From a checkpoint of a small transformer trained on Wikipedia.
Size: width 256, MLP 704 SwiGLU, vocabulary 4096, 16M parameters.
Architecture: RMSNorm before each block, rotary positions, biases on query, key and value, tied embeddings.
Training: a variant of Muon for these matrices, 708M tokens.
MLP neurons of a small language model. Each row is named by its layer, matrix (down: output weights) and neuron, and shows model dimensions 0-255. Each number is 128 + 24 x the weight over its row's rms, rounded and kept within 0 to 255. Numbers have three digits each. A neuron's up and down rows have the sign that makes its largest values positive.
Before each neuron's rows, "fires before" lists the tokens most often just after its 100 highest values on Wikipedia text that the model never trained on. A number after a token or word is its count.

fires before: "9" 94
L13.down271:136121138164062112121135114149116156137126167110152158124142106137125096110140112081121102107130134088134146156100154133087123074118153136158151111115135119161140107105166151115140120123088097147117145147164137114098082147132157108132135177119138111152167114116137127118160172155092189144138145158123160102148142152099123110092094145131098123163135100156111131113113123130113105140172108147117157094123154130112149128135110118113174107160126141109146078093116105057165151137096123126152142136107113125171161113143134166114075074130131143075084128131118136160147112147098125109123133173156116109091142134113137115125093141102137139145108127151142166133121105135148100134136165088110114107138109101146151103100098149142115153098109161166134100091151139136162128166134129

fires before: "|" 61, "9" 4
L13.down262:150085125118110160133133140144129128125134126095133121115102123159142132132124171092118114142192143151095134120125128149129143177140112117129107148137117154138166145124127122141120118135155123100089107094137121133133147112051134162147164116113123114154146099137090140148144124143102244108119102165129135136087166151115117119108131091120101089082104115065167110101135124171103118113130108095133117148149150147129129130102149153106155149141094134126149109172129120170131113145125115152086086108084120141160117137135139100139103117105113105166116137167121079099136096128083104131164156164161147108120134120119085192131106167094077119114118138127132093090127170123117139114117163116152116119118110128139119113122149117137147117148113167112118117116159118109107118137119139

fires before: "2" 30, "th" 8, "f" 5, " years" 4, "-S" 4
L12.down345:184097140091114125136125114125132145123098155117117162102110124086112114136163139136093127125106141119110082110131145132130126117111133139087152120085105124102128138104145139119115163188111162140140110143059157124107136108110191134103105144125169102131143118115163109145129102176087217132091118104141141132109146164137122096122109123109129125113082162097159143120158160153083154128107160140126136114180135106152148114135135117119140111113167171141135101129103140131105106110123133114156124099131104171140144121150110124149117114122091175133110170107114137138130128160133173091123131127129139100085139162110149138117114109126142130098156138092099166125141089103122144119086109074157099187090143134122132108148155095136109136094138144077106130129094136150143128123150128

fires before: "|" 61, " |" 6, "ona" 5
L12.down62:148083104158111161111131125164150137105146130172147132130090124142135126106159112122155166114147160154101126102124116157097167150153100163146119106129099163121115157094107093147098098144167075087147130152135095129137121094130124098128106130103131092095105185150121150142120120141091131107134133136139131120108105140133123104126068117163135124156107125135126122092110106128107142176087115087093133137138177122109130121128096093153103136074102104148162121136162099134105134143123121131086145103132130123161077131086126146092114116151121150147112072158134148115134123126109098106121120104127144154144139103171135150138150159111120103138115169149139159118128167155151094135127148135163156132127145120169090146151096114120110131108116112173122128092110143204105109173109166

fires before: " " 50, " the" 5, " |" 5, " L" 4
L13.down465:147075156133112122143125132134129120113130116166163170118147069130157151140064112163185109165125173150105124097156153154098115129150128148136116143120125098110109114124126146122108126124122128108133114123098150109103154133117134116120131114106100169077132155170127089102116143116088160147110108109136151118132160143124123132122144138134111126146079125160136143131132133091148100140111126110108137157135058127134109143107149125180126120104135105140102102170127131141083107131127109145108073125114122150173133089134141122126098153100125104112118137177167104096166131103101116118131121139068154146140101101126108162099128141127108114092145139096124095151143117127141092107149149112115119146148117159109159140188147105104121134036148066116157140136089152151104130131109128

fires before: " as" 39, " with" 9, "side" 8, " the" 7
L4.down391:142131172124115150173093116092151143117112109144102124068130100101123111106125139177163166096162164156164147183122135146160125104153140155120141131145120138137129140104111119106138102117135130152159151108109074084145142110148114124124110124149178137109118158106126156137120143141095123109096161091096105124153144119126114101094129144150136125110135040074122113127187143139132139108079108139118136140133131096117101120123119124131160077100126065112132130151118095134196116098128144113101129171137134173133128113089108142139079136114145127120118200144151128132102111117089107160131105155129120094124131115107116107129117132104114142141125174122135136161125105132114155101149105122108104134125097128101101128134142123100118110131164135166141102142156091111177113099130155

fires before: " " 38, "1" 22, "2" 10
L4.down623:141141148127103159173146174178088119138151121142146113124107150150100128148152104148135119106159137102109116111090127153171129161117147113141125105127152090120151143135128144169127086182141144121103102158146128155159078115195090126123103136123125137104132126077134109138129138131128082096151132122128123177177124116136124094134109125120120076112126172121162164111110136158168113124117131169145112117089145110083142141125140114129174141115131112089111141165126128117115186142130134171158124161109138143131181138082165134142132113122123135180101133150075140131157124137143140144148134128164121128141097137111146148103152130139138122095150095140087085082132140140146142101167129060134166092121134145140148132108121167117116121127138149176146102138146150116179136118115143

fires before: " " 56, ":" 26, " UTC" 8
L7.down123:150131115123096135143107151166117126134098148115112163104136116120105167121141147137146131123099095167130179096148117101144123115169150155132117112116160119136115147165107152140147097129119135111094067185109126131134101115124120142083114135101145119138156140117158122088109155150156202122121115106093103117154141097126130095182133158112131119121165127139125102091117108154102136195108138112132104116106146119131111154139119177146140136121122147154168126108125134137107161095108153147081110134101130173120083123101110149137130074162126103144169127132132132141142083102134133140135186139097115093138122117159137122103131181153132103156126056146131144114109161092128136142119103100137152106131105091164126112099147150070150108116127121093127189137139127124137136093110127

fires before: " of" 43, " and" 6, ":" 4
L13.down277:111144132110105157141145163122162084123125125104075110162134095147145121167099150132113128174125114146152151079118135155128101114168155096115146157129107125136147147086113138120154188105135084164133131144138095113113102139120047079107125111134132114148115103130114073080081100126158089136106125115156160140132133154145132079137166120177148109134098186132154137112137130120157113133101103142118109083127138153141103170138097098085090141126114095133125162094138141123141093157100124161097130152102142125107151120084111122080126086166151103155143126165117140126136146134099157101129131113115171129093141139169140120135120124105107123106148133134111106115129141138097089142134151162108121133082171121124172145137142113125147137121141129099148133127122171099117151126141124

fires before: "9" 72, "0" 27
L13.down147:105128112146115137141160084165116155131160100125113125120130084112110115130095166113086121110118159128123135148107106112134116129145145148104153128121157114127111119084144123104138172088136136098127142125136161147118132142126151057131124134118140142128125153141104144128164145164164161128147069114122088114124119129102128156128134119129100110124155129153170114062115142135103148165198130139114105076111117148109088126105129149149129156143137110097123096129094164105157109134115127125145123116115134106170097122103153119078146099114148116129137118108114128100160172117074113129088116122136127157121133108109119064154080133165116136112173101123126106124078100134138072125136128110123088097186161135128128135160119136136159135129106101148157086147134195129165133086154140

fires before: "," 52, " the" 8, " |" 8
L6.down353:130131135148080146104118166130133165136124138114158138148107110132122071162145113118117109112125117138171160106116110156075149114119105117115119093169090127117149132110097085147129121144141133122123166128164123117139104123083106152106157115127167106117132135163108158139167146113150092124076079104165141151105104054143168128105109160119089127162113152138076124110152132157163099092142156097133147142140121101147108133135190110095146115146108148098107135102145098112162121109141112152178134143103115109131129139119110130179151136146088145144119088117136163122112100131108131146117115159066154124117150131108149109109109137146113095131102154152134142096137166089127151137086145069117131160123115117152134139128148137120088111110125133114159184100160114118101141121097120

fires before: " " 56, " the" 7, "," 6
L2.down530:111127121142121148108144103101142153104124136109145162093097146146122125138169139125144135107151128083143139109130148113125126137122162109120137137108116177115175140083156141157111134146124092158111091097137125141145123108129100132150133149113107150132141133121072120116139183144156134143120110107128133115113091124074148118055154144129128113129150141079181132137192103090118129160101123110161145168108090108109157098177123097089172138111098140137146135165108087141142070146137166121118145138100094124140122159153121141152136121132126187147116119155092158136111113115146114175083127125157148120131132137090118105126132094146138180149105113125130113124120130097124137077134138144145121164151094153163069128118140137146121167138128181084152140161135123116106115138162139

fires before: "2" 14, "1" 13, "5" 10, "0" 9, "7" 7, "9" 7
L8.down31:094133116098146171090140143098126100116193115126147134111151143167151152151118161142132098105112079134098085155119108100137162152160107094072151115086126110198166117102127097157147138092117124142116091148119138130161110150102134122138145130148084144146140086104154109134142069112138126145144119162128127141165174117144119147081142142112144141115137118104122133153126142130123134125133168126110133116131125151149121111110160133171153124144084098180144121107111129114119146138114122112124151125105156121132152158137141147086166148123121070095162123113146126100136115145132128078084163158131107123079084111096130110158113108108132090154132111107158145120105167183121164125077142113137110133151185135095094108105114156141126120138135138118129133135133148144150125133101092

fires before: "2" 39, "1" 21, "0" 12
L12.down334:124115119148126112153134142139131101116167128114130121098105142139120130161138116143142125090127142125096113093105122092161112101120099117136144141134174145099118150147131111148088160129128142161148136097105112069135098109139143112107118116132141166187153131130183137166126126102135143147141103124127160103140143169107174138121113152146126161124090122065116135165124122140167151136144207107140167126083136103176145131130113122179126104108099116088130156072093125129150139148102121136128138116177129134170116134136160105122101080119127157141134081126102098105130129112111140123108143119121152118103132115137147145125159129143170127149088132145139106114128107093131141146149079129103124152157166105111130126133184142151172126098125162092087115125134094085160099095175088

fires before: "." 18, "," 17, " of" 10, " in" 6, " is" 5, " and" 4
L12.down556:156090175111126131128119115142123156151159118100134129135148126167113138139148118134131123110149136040139116140137139160125139127118090106091095110180131125148157132142131140134136120107154094119143131111157123149152135132108140097146113187134156168165130151113121144077129097121104193133152128146153125160122126107138125116133123117142161116135096123140086148117122091102081148152170126097129122179158137108114153096109144129154103116108082111110158125158134119161136113154094114100149151117102175155110127143131128172117156118170168146119118115124127134145169091092139191121136119112141163106117152110108112102119154093126119145128110079137120182131073127162093108135120137097121139122142151126168160134133135130138130150119144156102068098104095130102115097149180158

fires before: "==\n" 19, " and" 9, "==\n\n" 9, " (" 8, " ==\n" 6, "ulation" 6
L6.down198:140089141151090075134165104147130103132136148137120133140157091116150098075162155134159097128143124116120143103153097155133122143144094172115135150131134140140115111128113173131151129122082115082127127138084120146117138114105096119103140097114124133094112113164150111126100089146090147106159087118141124118115136168127144137109151137097078128145117170109148136096153126126144150115132147145132130144144119126119095159158200071102123124099107130118076145117151093123132118145134143149183111149141132129118142094153092118115117101147138144115164140136123100121150089118115109111157153128116142166143138129144140153132102147157127130134143174150099151069136046132117145200113100088123146140134136112139090139146067115128114106144115144116138124090136162123168125097124172

fires before: "1" 57, "0" 12
L12.down694:083140101119123121111168173150129134104131146097117150130150120119141123147127148153143130129125112145130076144078135143108121150164136156117083165164139156115124123107134116132112109165097096147085106120088144167146091119141159101104139134124093159182110096128132142089160159086163043131114124120140157165118112128150087152103119148140118098129098132139139114144139101137148142107105090103129146116129129075142084100155084122141121116130112145100138165129133127088085163102117143139096172124092125134120128133094121138137126121105183141129120079108130140125143135122091108135068120144113123123122121051137127097114147111120117109129187117118115115150125160145156128086121108113115162137099140136113107110100134071123134109137125130167125100157101111092098105139135102

fires before: " of" 31, "==\n" 13, " ==\n" 5, " and" 4, "\n" 4
L12.down429:132181130109155150124118088138174165132101117132041134121158118123115133102106133116106151156145131139163169138075095149155123114110077111117133111106148139162111170122121090103077142128134142104108152164133150098135129112125166099126117116148109152168142140147124110105153120129123126124114103131158113127120167082133105098155151157115102119112105174114142159126145089123140122067105140094170087123102114156126107135123140132113124121154138103122122144132158165071145153135163127137111116096111133089094182142101167115119087129120091145141146116115155096162165141155092149122119136153134115137104110132146107124122083111121147165125173131138135156131069104116172128123133143145148122138141116102139156151117099132099154156157145093176109098137090136133138097129104135

fires before: "2" 67, "1" 27
L11.down349:086152114172102160153114134162138149113151107107126167147160107097142150123136143095115125120109118127181127128140140099170081158088112122159155137154136103129135098104092112119130159137109157103142100101117152172111161132129179191122148125121168086147142180137115098116089126142125168128141141127116133161095149144122131133129117143138126122115118126118101130182134135190131134117072131097137171135120171128107119144147164134094077135109150148092152131100153150116095140117081132139155126133180129151126118141075152119122162136110131123154098102098123108140083099122112120115140134089159132119144137136108141145101117097087132155151097140143149123097129118155161092097153126139145115135121088139119123077084114116139127104063107086121132156104138135136150163134144120

fires before: "1" 36, "2" 33, "3" 7
L12.down24:134108113117111130125103131125128168119082098125140148141119113090126124125136177125092120082124149146108071131106123119165123120152106116148118119103097126089153148114136111175107139136122134114153128104090122132087127130131145131119172115101118174175118123158146153117143133130087106111132077160182117107178119153145097091115110163139128116084094090077148123120144134148103121150092137121105113114110136105159122136048167129121087151134129127140107119131122134107110088155111126140148146166128125091138157145160134136144115157097106159136109134116118125102125114108153159139084125138113115080103110159148136187096146131170153159132134144130118193153112110181117120092144151131158094134112147125118148125153162090136126110148103122116123087128131158088174088159132130

fires before: "|" 92
L13.down364:122141107135168150088152080167134141147148110124117129127123102134111130088150092127099154176126158156120114114134134122153160147142149147154129145166106099139152145092114120147139125143117112132137086112127102121123120115123103173145124134169122140168160096118120150120117162157134255121168145086148155159129087112096152110124107118142142128074112144124116071106109119120142149155106077110166148162134140145118140111140138116119133160107128102111183123139146123115123162159151139118082146113113145126164092114145149099119138091140128076159169098116135163129141126151163125139122132102115144120097124123109147152127108097100147126136143126138134100163158126163124133177124111136129156106150171109134120144127109150136126097141125159126117101100111083153126145114146151

fires before: " " 34, " |" 30, " |\n" 8
L2.down74:108138122092101149121100121124126131099136130096095120154090088122110152080158095157143111173147143176146143191101126182135161142153141146153151106126151103117105139109110152141137117075096132169090126159085156095147121120130153124072165134164110087140161137141144082139164115123140080105123140132124112151146112164138134118122161128127087145123147130104107100109117171110102126149119077196120128118147131175104132172120136147149116121081120115118142148075141148152085148143140145138170153105134124131099146151109130102123094141131139134127102131153096136148102097110084178116112086114121158082140091166127109129150128117106143101116141126097131092134134160116129116152125118128114115129128143159145117130163146105096134110133135120119146114158136143109125127158185154